From a checkpoint of a small transformer trained on Wikipedia.
Size: MLP 1216 SwiGLU, vocabulary 926.
Architecture: RMSNorm before each block, rotary positions, untied embeddings.
Training: a variant of Adam for these matrices, 892M tokens, 3326 steps.
MLP neurons of a small language model. Each row is named by its layer, matrix (gate and up: input weights; down: output weights) and neuron, and shows model dimensions 32-223. Each number is 500 + 40 x the weight over its row's rms, rounded and kept within 0 to 999. Numbers have three digits each. A neuron's up and down rows have the sign that makes its largest values positive.
Before each neuron's rows, "fires in" lists the words (lower case) most often at its 100 highest values on Wikipedia text that the model never trained on.

fires in: "in", "a"
L9.gate327:461482450474476593538559553500458510484535516520552547451501461459464488397541542522537484467497485489518527542566542574500479496543536455493476589460493445503523408515459433464495494511565517473462443477424403467516439531559466487503461465463532517481544535471578564568507434502534479481536484500469523506476522487490442486475507452587515535530545490557497504485492551511505457491500501561505567453485513553496463517524505464495493414586525577484585465511497493502482469528577488474480490528532443479521566499463513487506463416523502518427437458458493453542466487489525515481
L9.up327:442489491465429579512564535559487517488512485506499491525519505440526514494517484512478559482422535498555516519456543567569494468486440496571422539531507477574458434541557530549450544633491514494459490524532527511533490491513480488417580470546497530452451482517522512472476532471476470536514499499559539542503451441497461455526467479520547468541509502483546449467482492454452532386490502531473502469460565523495561584556467486580415491497587467537459461570541537483515530524519544566507556443528486496454492468459465491494481575421466546495473447467520476501504480483596490478
L9.down327:457540500518531418468505476452462531403500533434484393486475541491581525556474527490487468464518529524476461448487554497501577483538537558497543463485555458420401485473531491479477527535529472438538517477526553487516480525430568501573540473544513503526556424509510499529535501506523531494457487449529468474485504512541557536490499481498448555502505428439489523446457471470524486551499480413587426548480539519488546543563466565468522446456470558496473489510560498503486543450437500481503496499434534510515549460562519434501581515517517523464507539498547473484524453522470456435

fires in: "by", "of", "lieutenant"
L10.gate190:516524516551480459498582483479516482488498497493518503554573507464426496586461543486575461497451464502503469484483464521496429543446508479491549462440483473530505572456493463514548552516557521429526519463517416545508513507500546548561532456452525580518574554460491498539486466497433545554508443494510502448469538497512488473487547557548546529547522503459455549499530456501534440524595480542518572517501498487505546451466544497519490516492472459439458473416527521566418507499572533515482562502525467512474470422509435528472497503413454524486525506459471538500525534450449520510
L10.up190:486567470509532486564528496479494571481457501488502527514499522476509531400482511477440503524517491439454444539488538538426473487550466446456516478506476457535448482592447453541492409442499501483517499515544499497490474523517526519458503492525537559519538505491544448520408514525530471525428529550497554508496494560545491555460532529481529482474548558451552499455533470471528512543482503457470531455570555413545510455463483492556532473541438505496542430524487466616491570509532445500434490420477460468438553465497467477531435485515546492565456543410511517516552530526441488544
L10.down190:529506507535564497446532496549491472500514469493559552510529460519484526498441496534521444452510505448500469523487394486545519479550561528538460425445456525521474516417511477567539442589488483511502500391585500569446495510559513468572584473496428585585542477450532485540484514450531446501432479518474462522476476538469565485483477476478498504484486509554520500431404520408470541498510447547509503498457499548503540522564544472473482538462469485468518510482535458497442584559567521462495505538508486603529525525528480542470458438557487562499494488475464505493530549481449526587

fires in: "in"
L8.gate575:532454521519460533501506477521508496507454513447483520464552504502481479471495487468459505494410510453540456512519506537480533503516591472541503500486555565511559486532443494508467485448579501442521535497580516473482523492489486571544474462512529504466476519481424533539520512497564519558530499500484461437543476468547497534520474490534479449598594506470552467473519478433525384484413550518425547506496502501437559480498459449505469478538495501437436541500449507501479558475517558536490448545449474536493497443528483447431522524555500588385495590499440524509508503499499492532
L8.up575:526442549552446560466528472504471457452489574474425433469491472459573484465515499553428477507435518501465470476451517532523415487503499543544511478543469477481462515510530517491436540535497531547506465453505489510523557529571452477511627456543579487451578437450462554492573534446503576526471494484451456494497465495510465487489516527498474461469546466441436467492479535466442511494501511572489396526481442500495553483515471506615466457475450477448473518510436444467559440557511476445506557437493496605484511479434470565498469459527535516531437460466496469476455478534492441523
L8.down575:489466482505523543492542520495528516501519480475535542467415488546583463528544485540490449422534571465477459557499507555471549465576421535523473463538417400405508453564525544443561543549475517506604491572458488511426520537531474514505558435493544541463517452502478484449517459522515492538487468483380534506497431462500476484520549465514524464384492482496481480521409525496436536473497486526535483428493485493593470521577514473510444477502475506561503487498461416515515479455513483471453549458459441555503533519454432532473476454489523493503523437551540474534494558495518489521

fires in: "state", "based", "studio", "study"
L3.gate75:521516490474480540520496475479556513638529539425510529449487544547444462533492489485492529392526499475526570503551495476480521538519541545472500524449524531568492550568545494534552461495538508451486517497475518493514517449522479519516416507514507436441507522476495526475463560536516439560564559481528514464444455441500470532528485437434503507433566540455512496490490426424503458494563445480531527449430552470517505448469498464482493429564499555476470497462482567432520547515561553520537465580522521494468511533486565518507447483529431459574483519473586475456439502500480555474
L3.up75:515551483559590549492531445507511496465515492481509471514472489522548421472514478511477502505511481525507474543520503491550528551497474490491503452439510490487548496452487528483512444368524485523470491557485474465430483437534486520480546491457570488551480496511501455475500458587535542391585484563511489508545446394503448519487526405521549436465536529505539535568504422527548382469483455486442481486487500541524419514517523490470468525529505522458471539483468499487544488542587546513529561534433532489527485543535445394481504544497528546499404504485485462455511485423456437498
L3.down75:456540460515481535528456488511462499425507497557419458553491478532458504550480435486462421538533474559543555505470513522439540485511501569477502537528524451574522445490494545522472443536473473530512462587517468501547475556480432468489562442523502416465496460478518488467461550473392483457462510399554399504478483462571423521459442499517504532516431517495472499472424434479477506462514505554457430520583507491476452500461526471543509515511418490471478485465474492444470584523499477477438545508536569462455457506508492557473465544493481468456499504515549485462557485570499488542

fires in: "and", "they"
L8.gate82:528528503475505456578452563528511496454471515427503515448514520460503542576601464503538453455579471473535463476478530520521539454502589519465463501469513496572518541455431554509498456522531517506466427492502546478516471489529523532479519504537501517491503473564473466522445476503417476529510513490535484503527504499457533583436555515524426475536510508474509493453466486470500493505513439451454451564494463527508467462469481536503563457602528533476499471468491535480579520534447541489503505519530483519495542451477530533488477551573496505535490474549534454448544562441576507443
L8.up82:574559525550496480525457476523513443504471509505443539456496469525588489434580481516469421509497501534465458527542453511527542483463522513548561518498503477483437518423499478530444454528502520550499505557480484442502494461474491479506517498503475479483518481458538483559471455582495509482508479494529394481561476494455513488541478487407473537451513445471434449451528472428413499476510470504460480525421509513514432524527465482534413431498480423460501568510544472491507508500631554500535487467454508480457494486465494490490514476485480435548533571582445398521502512458490519497
L8.down82:487568460509488475563496517514525538493495491480402506525390494513486492508502463503563531474484471511523448526532532486522485449568448440421483467604481468480468522563493433475434544427476556541551477542431474521494577459517526556459506420532472484505561522496525493522455511494483478536542442525534584478431540484516494491491504527495531480492485552507403571461424606487513539475506519505528460569534448498556539510583462471536497531514442406483503512483511493444572556501449466480481489505517473475552545519558470532474430527572427474528526496494548497494535452511496512495

fires in: "on", "known", "never", "over", "only"
L5.gate535:530517552547484494480521535471505421403542553488447538484554537501454469466564466396522484508442496506520478463439488540574504506444584443446499484533526466516482499499551468482537487497531451544499536449552482515535451504546557456518508469538542522529484521463462459461558472487444540503440522478444430405490453548463526556496516551430437570542509469449433489475528524468430577540496528503482527518537518442499473433426497526523507503530492535509450512453521494526503488459542561473518498498540508516424493448537529487420499508520563548446496464512517507526519448427445466488
L5.up535:494501449494467506486466510534460548518481560475492523500548489457517412546539534480441512569521482484457504471442486544494459462452525498549533458521518477480504414488432499454542423513448506488502545521489578488504492392517524513512490465559473549498566502474540643455488552553483510485487503522403471475542395484550508518498540561459497545522491519528509552480498481500488511459495499494483438488539473571435452475506550472478514485508544475439519607493432492506475500555497515569455531501535497526474504390519510459508496523560513493493499522428587543514489435413447554485
L5.down535:533454508552493507472557533479520520551564528518532461504449495439500462512540438439474493501509443490512542571492482458502506494502529508519516504487520616443501512484479473569470551503489549536461467514483533500537478497510447488541456503501449489509494552452485583513469478501575491486502487428536585551511478455508487519482518476546566504489418453423481525407517476467478428408547478574551412471507526507471485432564441498452539450579395428502525503450508557460472441471547497582508518508518472430599538585529531497521542497525484486531519504486539463439504567488462501490

fires in: "date", "born", "late", "1st", "candidate", "state"
L3.gate698:515521522465527532474514502494472453538521512450516477522548468560494561459512496484459434479524419546536477445521486505524525495497494460385595485545476495539452499521459495514498468529508504539493504579529562529499561524523487560496455490451470584445455487534558529541492541419392452501469549543501511481478488510507486519486515448423469522543512579483499528524527481484515559479499519503554469546492515488479569456516461519431523515554541537439464463575465459485455540480483510527449527534493406414478560528483483476488470453558544524570444433519543503418453524567514488486
L3.up698:431534422488497553493507557488462506551499431540507464415441540438444483483518446408568521447551523447518478562533496456506462562486515515504503504488525473499481530537515519512507540497574489416490520500524481485512529499488459489500560497494475476528486526479496461554472528489548560489532581486478487499504464586561501454528572585466465488513491403514588505554457463490458479532533534511572463462499554572550551479524489383583533598520492528531542526515531555434510506538413498511490546524620501436553484483453483501487542522483551491569515551517447483483453479473487545530
L3.down698:415480540440516444552527471469472551520474535508409550432515463511434444483453431521472498541482459499497510534462563491501491462492505537504509497482545486535498545455489501448425539505496491552509539481516477486551510537557582489515454437415468505434538542553482510440507491468507463528473523503499506531434471526469472531530477609497487502501495546522539439475544561482440480405536540491513518503498538522482447473467482522480492548458577494530476558551532468529537553480554481398447566532524503425541558535518502514488486485508482483476503471626492458468476463452519544502

fires in: "the", "to", "from", "across", "attended", "a"
L8.gate1075:491514481483504499527527547439488496518462452462516535457558460489449419448517519477490565498499474540551538508542467496550476465470494554427527525449543518476597498551491587522477481494465508498419529478572532507554555490515460501491498487529497491496466516455522510538472504550489492524517478432575512502506386497482505508528453534438447428506562480559484519456510570455494482467482470514462524453412438471464526454533446463485447455554494512429494458485424397518503518511518436514562503465457490426450550557457465544472518490481500561533503501474458431530446478526485447472
L8.up1075:367474459539460469530514515481544473537492481544496490525482488550528489480528470411527482457494479521505524485490482563461472454586496467509533517544470526508513424450517528533548573569481518464476482580501573551444500482467447499521483479531510474428531502470585610489502537488481555480576486522484509443484423517511489538545528521539452513539578556480497492470530549445460527520510493411429491554457512433539470485494542508636516494491470507491422552465444500512440513400484473501504551498499519520591533440479529529488544505546471483561527566463526547450468437499472506502
L8.down1075:482455522450514478498539500494455510558542547501520381462522500540566488506456460503465471504503492435557484448541427475455435530491497566497476506499428479462443567522474505451484440541523546550590496454496525551516564537453467458557510462435440477547539506543528532474452448526473502539530430449473456488492494478522517485532500519535456475443529452429515510404418464442556487489553510523497501457495535545548545508600450510479504512510442543457516516495457499556499532452456448463484440467530491471463498522369531509460483510452473412486468474458470517511411500481574507531

fires in: "to", "continued", "details", "a", "continues", "the"
L4.gate912:521554579393533551503511501476500485563472469527485530440496506538471527435523478428568521477520506473504574555533497536494531552438487517521492482530495505479516560524476501519502490508466506486422585510541499459487529549445510586468540473477471512583473455470493489550580496515515495422503586567487563499456495564498565448458525502449468416521524527491478526489485551459403527468523499438492524513507504488557576437521529514415446494493412523523482492505537464519524535476509557527516566500557494478420482505485480555550446535488477474531476497517511503481468457473484437469
L4.up912:600524523502492467412457476434516466505507469547480446565510436516485438509539539527444512523467408523517436500528491454476558469413497501521523548533470482518502452522528467431541520428476504502478505488612519484428497479499491536483474543507464488491470480437480495537449479532544418510438498430541492487490497551527430509420504490435516471463508438566430546513534511468557496516439483492472506517496512480469479514483477526562514472568571474501520477539429415512551511498511435487456494533484446513540448484517453491516502429517558525503532549551471477418488457521468513498
L4.down912:462533444497502586522534461566522589439472566452456512488497482513494544494449517502521501496520452506501467491547558539458582458471502444461436515546544522580514481483453464503538560440556445475483524529504510578466446539426566509496545537520533498482430510561509476533505521394458520454545493534492479512490502526474441483571448502506517542552504459549488412398569469551505485545516520523513550513463554500531533452441519449564432523494497494512532489479551425506546465539511461500563447465504508437492448488516470468486551446490471533517507489486520579517510479448436567533

fires in: "state", "league", "games", "game", "date", "home"
L4.gate878:497531479475502480538402475468475498471480538519533527426479514483531526444532553461467506521524532463464502430510431473479505557417499425547475554456515488508456487525548459463530614490519530440484477480492506458481525521539549530525523548452520498477494573580549506518464588559528453483527536476453519548519496498428470510529472520579462478471485445477460525467473434574514530489459466476515562503472489450492530468502518533505548438554485578468520497485569524488520508478544512575547573518505465455495497538540582531543485496530495468533436489463623514526417453562461582506
L4.up878:412570490493520523587562517466465529459459548575494496481491559514447488465478506469447520513476528465539480478453453477454553559510547433451469577446518575513507473538521493469519477490432511496519507451528455515505521448590510570482459454516489548461495462503513519571527482527478526502525559532453504508473532520596495507620527512444452459560481474433498549486570496482482537486519530436556507475512509529468545534520469502528472576502495574449545510479519450530540500531519546493511484435549510441513510519513513468444532527524440582505545541554451471478527459510520504451
L4.down878:494469449506526477503557488542548455500506467516464507479454531555478419461478548486491534513474507516452455428476549372488503553505494540475460492500468491563468523471586442440500562485517635502467455514478526505473502512489482510420442432419505492503490450484519551497496443510567450478427521547507536489554490534542551506478490489525498482439453567479445513495643457486424517473533519520490444462581511464485464552588503484487515454504498473466548482526480547444452522515506503536462526455437464458495523520546509529533524531537477490477547467509466524495537530453480503534

fires in: "of"
L8.gate1213:422522581556573512499478446464526533511469527523483479546524472482423525486530544501539530541563433540537440533486506483460490494488507542545504465496425473511501484522496476500498515504496502512470477484460521548453498434553474592469534487542483480506466480567567513472468460547504496561496474526541550446446476466497480466485508576437478552558506523462426465476530468455442582548520475549491534560535514467485518541507593428467479520574481506445526489477486419537559481631420534503546504486504514499505531458510526478490577500429438626551426516466504474449509551510556476509
L8.up1213:528641513530481578528509470416446499507444490574538444434583498503508494481512502467546485544446463576483481483374558462558491528430443529498510516524490475532533551492531436456463451486488516518506450591518519499555451486512480471522424517502606492525551551497581459450566449527458468510524510510541539516490551510544470532428543518453553538526515536516422455486485496509544530523518455522527439470482493523540564540504440522525482487488490493478442527520504470512541482517514468475453446471501561501466520521477539440544495481529564475507441451504497470547516553497449465484
L8.down1213:587621463526481545477543526446463566488531459413558470544533503467522488561454490477501513555499448408509481527529539578562441446532461485499543456428580573524470458529472497494515478486552597583518449483522494483556551550472539520538549495518480503497516466397500468502541472462518510501489489462501475493472520477451577476550539583495502556448532483516510510509460503525521520556539492598462562539424556527545496465497540494494491501515504508445527545521493468487474504546578510495436498474476514510534509550489496469622497468466489468465490557479456479528507548547452468528

fires in: "on", "of", "released"
L4.gate155:513479479506453447463466486518461426488528573468553528498463438459559474477473507500516464478460616469548479486519464527522463478531530509510475497494516474596522466481554420489449524489544475522489514540446519535526471556482416468454519525454563504510473626496494521460458493483459507498460513477484492429465548561540503548481489591501592500467458449483571537486550548468561508514508478458547528512521482518468520486483461542477562459559511577420515456471520485480520477466566461454478538526478505555486502451457461554566416520524511587438510498465506496459470519443485573494
L4.up155:482513543528462548464483527495584442539500456496482480476507541463528471509573609543527579478477452450498487484482542491509507433516425549495621498502523500538505490526433504497536459434483529482491557483460489500472505500463485508503502490448548433445498500428529500466519504530417467523592501490459506575530529406469480493540514437440520524471557512516457486479510427530453429490497547486472515435465479489547511472464459479513507586501546511473523528418412478463561501453525487490563516531460502538449540485481419497481496491521470487486515497477536461561577455420539522495
L4.down155:465620505536522441502466487533471446543478512465508550549521498530487499505460496471570481604438516478537509536465529486545529408463521541484561470441469499516462540485525537466462553510489500421528453443450431421493518519511518541534456559427505517504548505531438557529524510495553576546460564501497514430505541530499501490482562531467414542491456520458525547423534539461419501502506462541534466596407535553498517468483536492504515508540454493501477512540470517427532512616470452475522540505465545483537450507538447484464570536441452530504508441529514424563514511482473503516

fires in: "and", "early", "date", "but", "people"
L8.gate731:422521525393478494499501479483545497512512508443518496512465503507544423438532385512448459466570486520368463453551499483497452479503469513469583459474514423535515556497555575533460488556533474550515509462550511504539521526455501462570496456568513502456497504494479577503504516459545421497431571477496553544502543479487592486570494555490518536508500541564506496478555446481498489511495448587535481459537566471445492512492505530497498533542490426499561549590532528450542590515519520508494516465523527504539485557485536502488507541504509498536575481540462405469506534435488570514
L8.up731:533561498493571446537447508542597496494553511494508519445561471483515427465429475432512510469557473480468524482552502507498491469479491407547523524484455516539424591456530566486491570522538496521574531471477480493534472503475504507520585502513551483506549536514463517415455511543488484508485543446495517523508554485530512435497492535419551484442519454444496480502534549506512554448538515465547496473503527455551533522500490580513423564524516428520437502598484431441476501494504567523509526535423529538522509523509544513593532510535537507446489440536515507460500505475521481480
L8.down731:470469446495563510492441460489501613529544475508461539481491531532432527445477447471520490496464499524558549540541461531495426489428439477543489517489477505497519506506491483534517490506421554588524465467442485510529449461457454465540463457473508491514485468527566496447538503454500454492541465543454549496407585449512487529509466493463503467518519550442521542458463551487463480548496564464431504583492514553477513572554545492510483511486457526485473541566453501489456563493505455497435496572541512549573488485508537547538460557484420506452470496491523549530414421512512514483

fires in: "cup", "championship", "championships", "center", "college", "museum"
L3.gate302:552433481580514472461460496421536479506456522500513510422490501500519512532479502501461517462477457556549499542590488551512503473479506499438507535478477569537436491518466507542535443505517469495478547495508583412448513495435462513444534576396577490459461509545493530459449549502504538494471602447404524519574506545467534506476572489533484496517522505572560508512504607527468431474503536505426552499525523463522444480472427475515503525459473503490518529484574507500494568525539465532500535470468470513437477478499496498485472518555554558462526500506520537584507454501537459564
L3.up302:513481523566515475522435504521497494561530536476488532499519441476508448436530413492534522518568463492477560487518434509503520533467484431514538567509607496419495491506508482512509520371496530517568523510516456456437573561524513551531582478490583445469479420460432520462447478483456533477483480518503409448524474467483461487474539494428508562558464501457516483478492524544464525514505477553594472451484484475546449556465499484465484482449507501468497507485591483559494580451459501588519476421514508517481470528521470502479529499459469485511519484455414474454520550492480483486
L3.down302:569466446496479523490481507500440531490489521450536572477557508533461469533527516467503559558524508472465496562540530474485522477452529502492461499402506537439519421524488509464484543468481434474532487443554552517462522524502492481530498478419513433479484457494514553451463494457483458513431457445462528425515393613503517476550564472467497474520499534540502435497562577596514515512522441470549522536474437493522497550549538469524462431482485489499466495570569483476534496528509451537547558563553483468499531557494520497472454469560514485532457515537521553499576503461589451512

fires in: "each", "through", "against", "away", "of", "between"
L9.gate1172:545520506511497519481458441485462428570576519485489475530535576486499523456505480450481463513509477516466502496495511524461538498432475534502526509523568472520514526498533442608460449520424485556477434529458488465479575486541467467458432511510512465455518494508494492485461425449516475573468427514527514489474507559450475534523504525531533480497543386586505493473488498446485553572549473466518440539451439547542502556525499530492527545427463540449487455497495430487442442484474473465410507490469549406488450474454498506465475518482506517498458535548524553454450475434552476521
L9.up1172:473564449467427495581462520485504535522548532503498513463467506511519483526541517532445423483480512486500481495495556408520491434505479572469519519437484522504509491540620476408465433533526572547479513477497505508534516456479536471588449455542512412427522524476524552452532545485477465527462462412485547565456509482510511510497506512529490508448483527479499489410434504444422485513491491582467556463554547473467412533570485529488448508540532488503504527546498517496468503493536459491527565480513531521437506497580557545536469542447513469578462528566549560500506557523547488494
L9.down1172:466518433538439513475527486532525521479398446512490534518424446550516532493467488524522522481461520546523463538455514544522454510478399498493476517459462512524479484499472472475530476529540465411531528501538499437460493505562490507524514589541494469529480551516488495592507536525517597474594574510438467442524536367472508423464518458473500584534506619472476513534547502546473512491486565489508460486466521439495524419526511422525502495537479512595448510487508487576490495558521519473517456502529461487531547535544487483473520532545518491480494491507515491592515504533472562504

fires in: "station", "year", "railway", "season", "days", "program"
L9.gate904:502465474520474499475591504572544525504548471466475516503512515505486508576492597499519475534460474494472544516496525517442518455468460499521424513537509508566465588480561521519508475607506427471465503519534507497476514562566502550518477518511492499562523496477515537483420491492425481488541604502420469483537503505561467545551493517576425517506535513430429469530513449494472447474527493556496514566516533570501488505467512447459492422445504511490526432615546506509562541525494434448521533502457394516514558564488519524585494521585519513516529452483553464455463452489471518469
L9.up904:443500557515494459467472482466458464459489497451483520511529488498487523455571544489565514503487529520495490491494580518507580579539471458457475510621533518511463433425533424471577467490561464459454483463422508507388495429480505601531510449490521503533511501446497469525500476428481525505487531562526577555508446476530503444555544459444446527500517468507565402466506473518523513532496496486483547516425507506520507586496517563461501492553518520583469427504467451471533507506472494508448534498517570540535483458529527539497505497464489571425564470493533490540531482486461516464
L9.down904:507457512532482444581530510492467569436497441493492491534507536502498536471493560472505518436520528485554515521560352597490533548433486495459557486544515470454425482451539447513457504557518504481491558509501455553461507509501552495494506554487523476482449528512462487463501508529479505508529515594510547521459466436468510437496476522536441522517468537525476446485463496478478473506561487497463582445466577493459505537490511461395554479555569489465542491407535483476480491502422478540500467505433401456578455510523476533482496513493568520506510556493539438490529518495491568567

fires in: "by", "also", "of", "very", "son"
L4.gate1052:586536508513413510475559499496507513540510553419515512533477502426479507506444602513422456457438478532492560472486536453500423525545519484554511437500491536494451475551465485545450445503397464471457529441534483471594448554461477510459565496507572529549500527638501532493472503438525524480470426504506541485444483560502493535555569529448527487472529554518522492518494514540474481517456551554498488469445490455530514447463485446466470560492537525494499427504524524453516519489550479413538501508507548469487488490492566513515555503493481469424425513526556494408525458466487524551
L4.up1052:444536557465489518494458529520542480484505499432536554478532482481424464512466558511471484525515482495434455523482534418415470484528518552459497496432456461468532470557478538553515432483450522483566536475443459538458474495563547506486541468444475428450582495506496482463450505530547566518545554499485492506452515504466435506512542480519486496532551469490474477487486501447525513508512430435524550515473436503526427430504513486487518482462420428449504507400440445553500514594448587468492496479502521554505525489505542569466461537448515479478450501507546464529565545451494454560
L4.down1052:465376452465551452536401572464497519476518462484484541529498543545506510526459463388532558512411459457504443524533481514479523536456424514464553435417547487468532507494499496442500547518532487513482428523448456530512496503510556494561495535553458490504457488466524546459485486556495553499547476541464454587560515527521440526508506511539550447498531449441510418440584471491479534493552461474452515541551525498483470464577543501478528458494520481478538544508520468557515462423455534538509561552526509500491486473427472531474594529530518483473555478513511513473504473476449462450

fires in: "in", "tournament", "affairs"
L9.gate991:508536470442450487444563483535498543522520451481431540510551496487511445504509547524494496461422508532485491405492518530504569502591471533542507421416435489516527492514507474550440507509531513542465463454523488481523543470483482532484519447434552480540481522434504554447503516531512525578484556477529529472567451505480380519529492471480488525443494453504433435444544519495442543533469498460556493527487429508488438451513431509498499479449558478524508465412475540501572484515494508442491452490509472442445531465562446502496456462546457531427506544496515547511451509449435448523
L9.up991:578475539496463553562517494494475505403551439459481476546558499470571453466409478467492501583472517501513498509540436485464500524486473482536426503510438572516472484461509539549494572492477490563541494512452503527483553413483531502447549564523487535479494495479436496440534481559494514557542485529522471520516416459414472458493521509537495437494446486498416570476506441467483538515433520461474485564545512482472429545482497516507483500521462522481498501583460560455504500454553505542481467482446475549424559476525510434536458517562474539433560501501525537435499511518456535470
L9.down991:490485402563501500439528536546576478504426531503514518477492548513498528482544489527450456440449541533457495485509449479537557516468530525504553522454501509478551531554441479539486521497505570498530537463497573505465481602456428513507509503479509532531620475505545483571518457510492542477545551468456514530436536446484555493486438536522578481408550528472465531482442534519472467465525522511509480535482501506457509496535474517456476487414547444429507458418530452427497413552498511446536479579496538517587499531458480480522464459460493489556539515498504490533518492466497444524

fires in: "be", "to", "the", "before", "being", "began"
L9.gate79:503488501524485440519534509542486474462441460548492538483487506494527543507543546495506528519567415535484474511497485520503423490558524553476487567501447460521454523502426466515517466492568422442516484531528532551578461569445568527510516526429560502464542488529511519482463462461503511480534479502512563507433528528484574477481567432559513561463480521433448529486566463563414463482535614466483557483504510438489454549472558412488569546457498458509509530471495499530552484503509585490519500457514506495469511461475559504516527516485474449445535461481447496477447461567585505501
L9.up79:462530562495503421439469535457544509486557518527491551514485511449439524459518517462508530503512520532494455489538515428468548517463488466425500492520441523511437495558550452452501501572485497525498469418441445535519454445565516453534502492508517548597489501495494574459484453486497461572481513483476493510513563517484503411496510454405492478519468466588462438483511515491578556596559521483468472487574494518479512508535515557467457463495494443619510445496504462485500531579500478574438443503506456541500502473490508513586470481498516442523559517473494441603434404515494546566
L9.down79:456579512424517507537509497411562439503531529471503572456533510449459553411469485407433443486486474475455543536503477494459492468449569525514411527449515519510441495559546535492517439499517480540503488483582525470511503458511542492541506567525493511536515479463453542536534505533479466605520480480555464521520474550498433528454468464537490523494507521553387557426506524465479502558503476460463534468541571427548525454421534493528477496569447467518489504542478487536486453509490501546523481474477499486438496518456510522595517446480534532548570462531584513473439462549499514544

fires in: "named", "charles", "married", "renamed", "farm", "memorial"
L3.gate617:451517561547472519564552490568549509488435541539645490601456543502467522504512449535500536426467475509516493504485525398452512497543549521445506494482490444550536490578507515479535405499529453513529542604560502486481498484544541523508511487491544470502556526452515471521499511497483514503530464534453584523532500520490577477560563496527507470471419461584526494490530502504494478535538442522485452515545513526462502559498525532485521449503428585489498453493452517490511441532548468475514473553460478479553508575477444445515558517510451489535435525487459503484490543470448449514
L3.up617:549524469556624454476521519443498517495463491551530495454470544448496454476520453545482532540416482457471437474507530479462508449507558461449554513564498552438461417510512518465544506512443470592463519486498476483488474545510492490485550595476514501545477426555472440514526459541529479436507529501504441548497524549544527483434549513508509523502514557540478514474406545490445457555468605545491399466503514481536489499512472547509545527479441545576487484494473525534496486423445562487464509438439434495555548466465478505501547465568518472535562537457518487453458565573506525498
L3.down617:529490472499457497477472521520599527507506472500505513514459458526524519548424485551539493523547537496485509521532564455420554496463495536445482502573518501500481514531504486483478532582486505512491556533484498455505554443526605534504477482422539585493545535470540526533556507544521453472580482422508478484432525544530503423454554460463508462475437483492508503532543511500507491460499459503518501549470478511556424500511559544437510437610515526500510501479533523470585480517538471503458537432543522494505543490519471500443439549527572491469477540602443410501403467451529479514

fires in: "championship", "championships", "award", "awards", "open", "year"
L8.gate840:490461487491537494470518507449452497545472527572542485512506479449520515517481512500513454450491530503545470448465464506443539540508512477512494472507518426579470425545465549554432450538510491467511468501451561436484504440506599541500490482446439517464490532564528547504481550455549524506521530506512507520511498521609516396487485493533494481582561517493471481600533383518479539490509495554519511466525507495476477511468499422566440462471479566516488553476526448544534502532538457575443549505544499586531421531525502623439455507459504518433475412471495485480563492513506509496
L8.up840:551512478523489516551488543503486479501505551510477523430522508569491443603548444523460537504549500518477507523445493491540529493511425534482396539484429507466513524443506447532509498529489484538485444484517529514539517434428485512525499454478505432540497458501509548489517559476494420501506432543533477485515445523464587539449591568417497579518508451527516480493509460552452535521517504499491535472521488487588476535517500494520525535488496480514525462574576491460484544423410449598473559542490439451426538575552481478556564469491554510476538519509489442465476483522527510543
L8.down840:419504497481480528461522547449490580471506440524522551460472512526517518455567477479457486549460511570466550520453485548527475442447506551526495462486489503504427509491510580524520502488469486480514478479516450456462498508495503526497477474389547462550530523481520570466502473488530484484469495483518481480481477447347515461562519533462539444583528460556494476438591548501488450477527519499481478537522462512471505487514507466467612567441477505507529489548541515528480483520497483532487558514464545530534514477404516503610598438520539491539502516533451484490556461501582489490

fires in: "built", "building", "street", "sears", "breakthrough"
L4.gate984:475535473470504511459522534495521506504492501475580498505522517507499542580445482491455520407486521500520528444478531447627517564456494495518472505520381532438493479485476519491494488488469492477501502464483533521469559487515589505524502527484461543461513536464442469520509432485541508538453497453581524464488502511469457498494487462487471501452499460420425474524515523484606548518499501479514385500444514507517434555516519464478456425537518473483531450522520499468516520483467481458541374510539402489481475546500521513449480447536433520494585468487524529466438540481497482503
L4.up984:479503532487431582451470495544488596520515556432567539517529513483521534591485540460499547517519550496463503489497514563492520499529477554451540514495504435386479489461439481523490495497482474437498489546494401482575508477432519555509460473524503534546445524532437420493537569452468502486509443484507472517540497428559495487495501493486459514509517481501500468502471528449540615571542446507566484502456555460504531438457470478435447420461479439554520478569511521534421495548537449530488501575495493502493491479470503471489557502417444509577491445502495523489523502501498539525
L4.down984:497501492514495500488513492475419509487518522494553476528530446491445574517455466490480507473464456562505492536426480534573520501498505484474430519432521504567438479474588439524492471486502432506535421502484534544515464416535514409531447482434480548483447482459503505457503514502471521504458473559435467451413460478516542513484437535495498491499477475520506548446550476493485484543532522465480501490490462475453549542508591514545438459474472482500470551469461557531539488495535574467452439455521532533531524457499512530482540519536454491427529592539466550460495522480465411517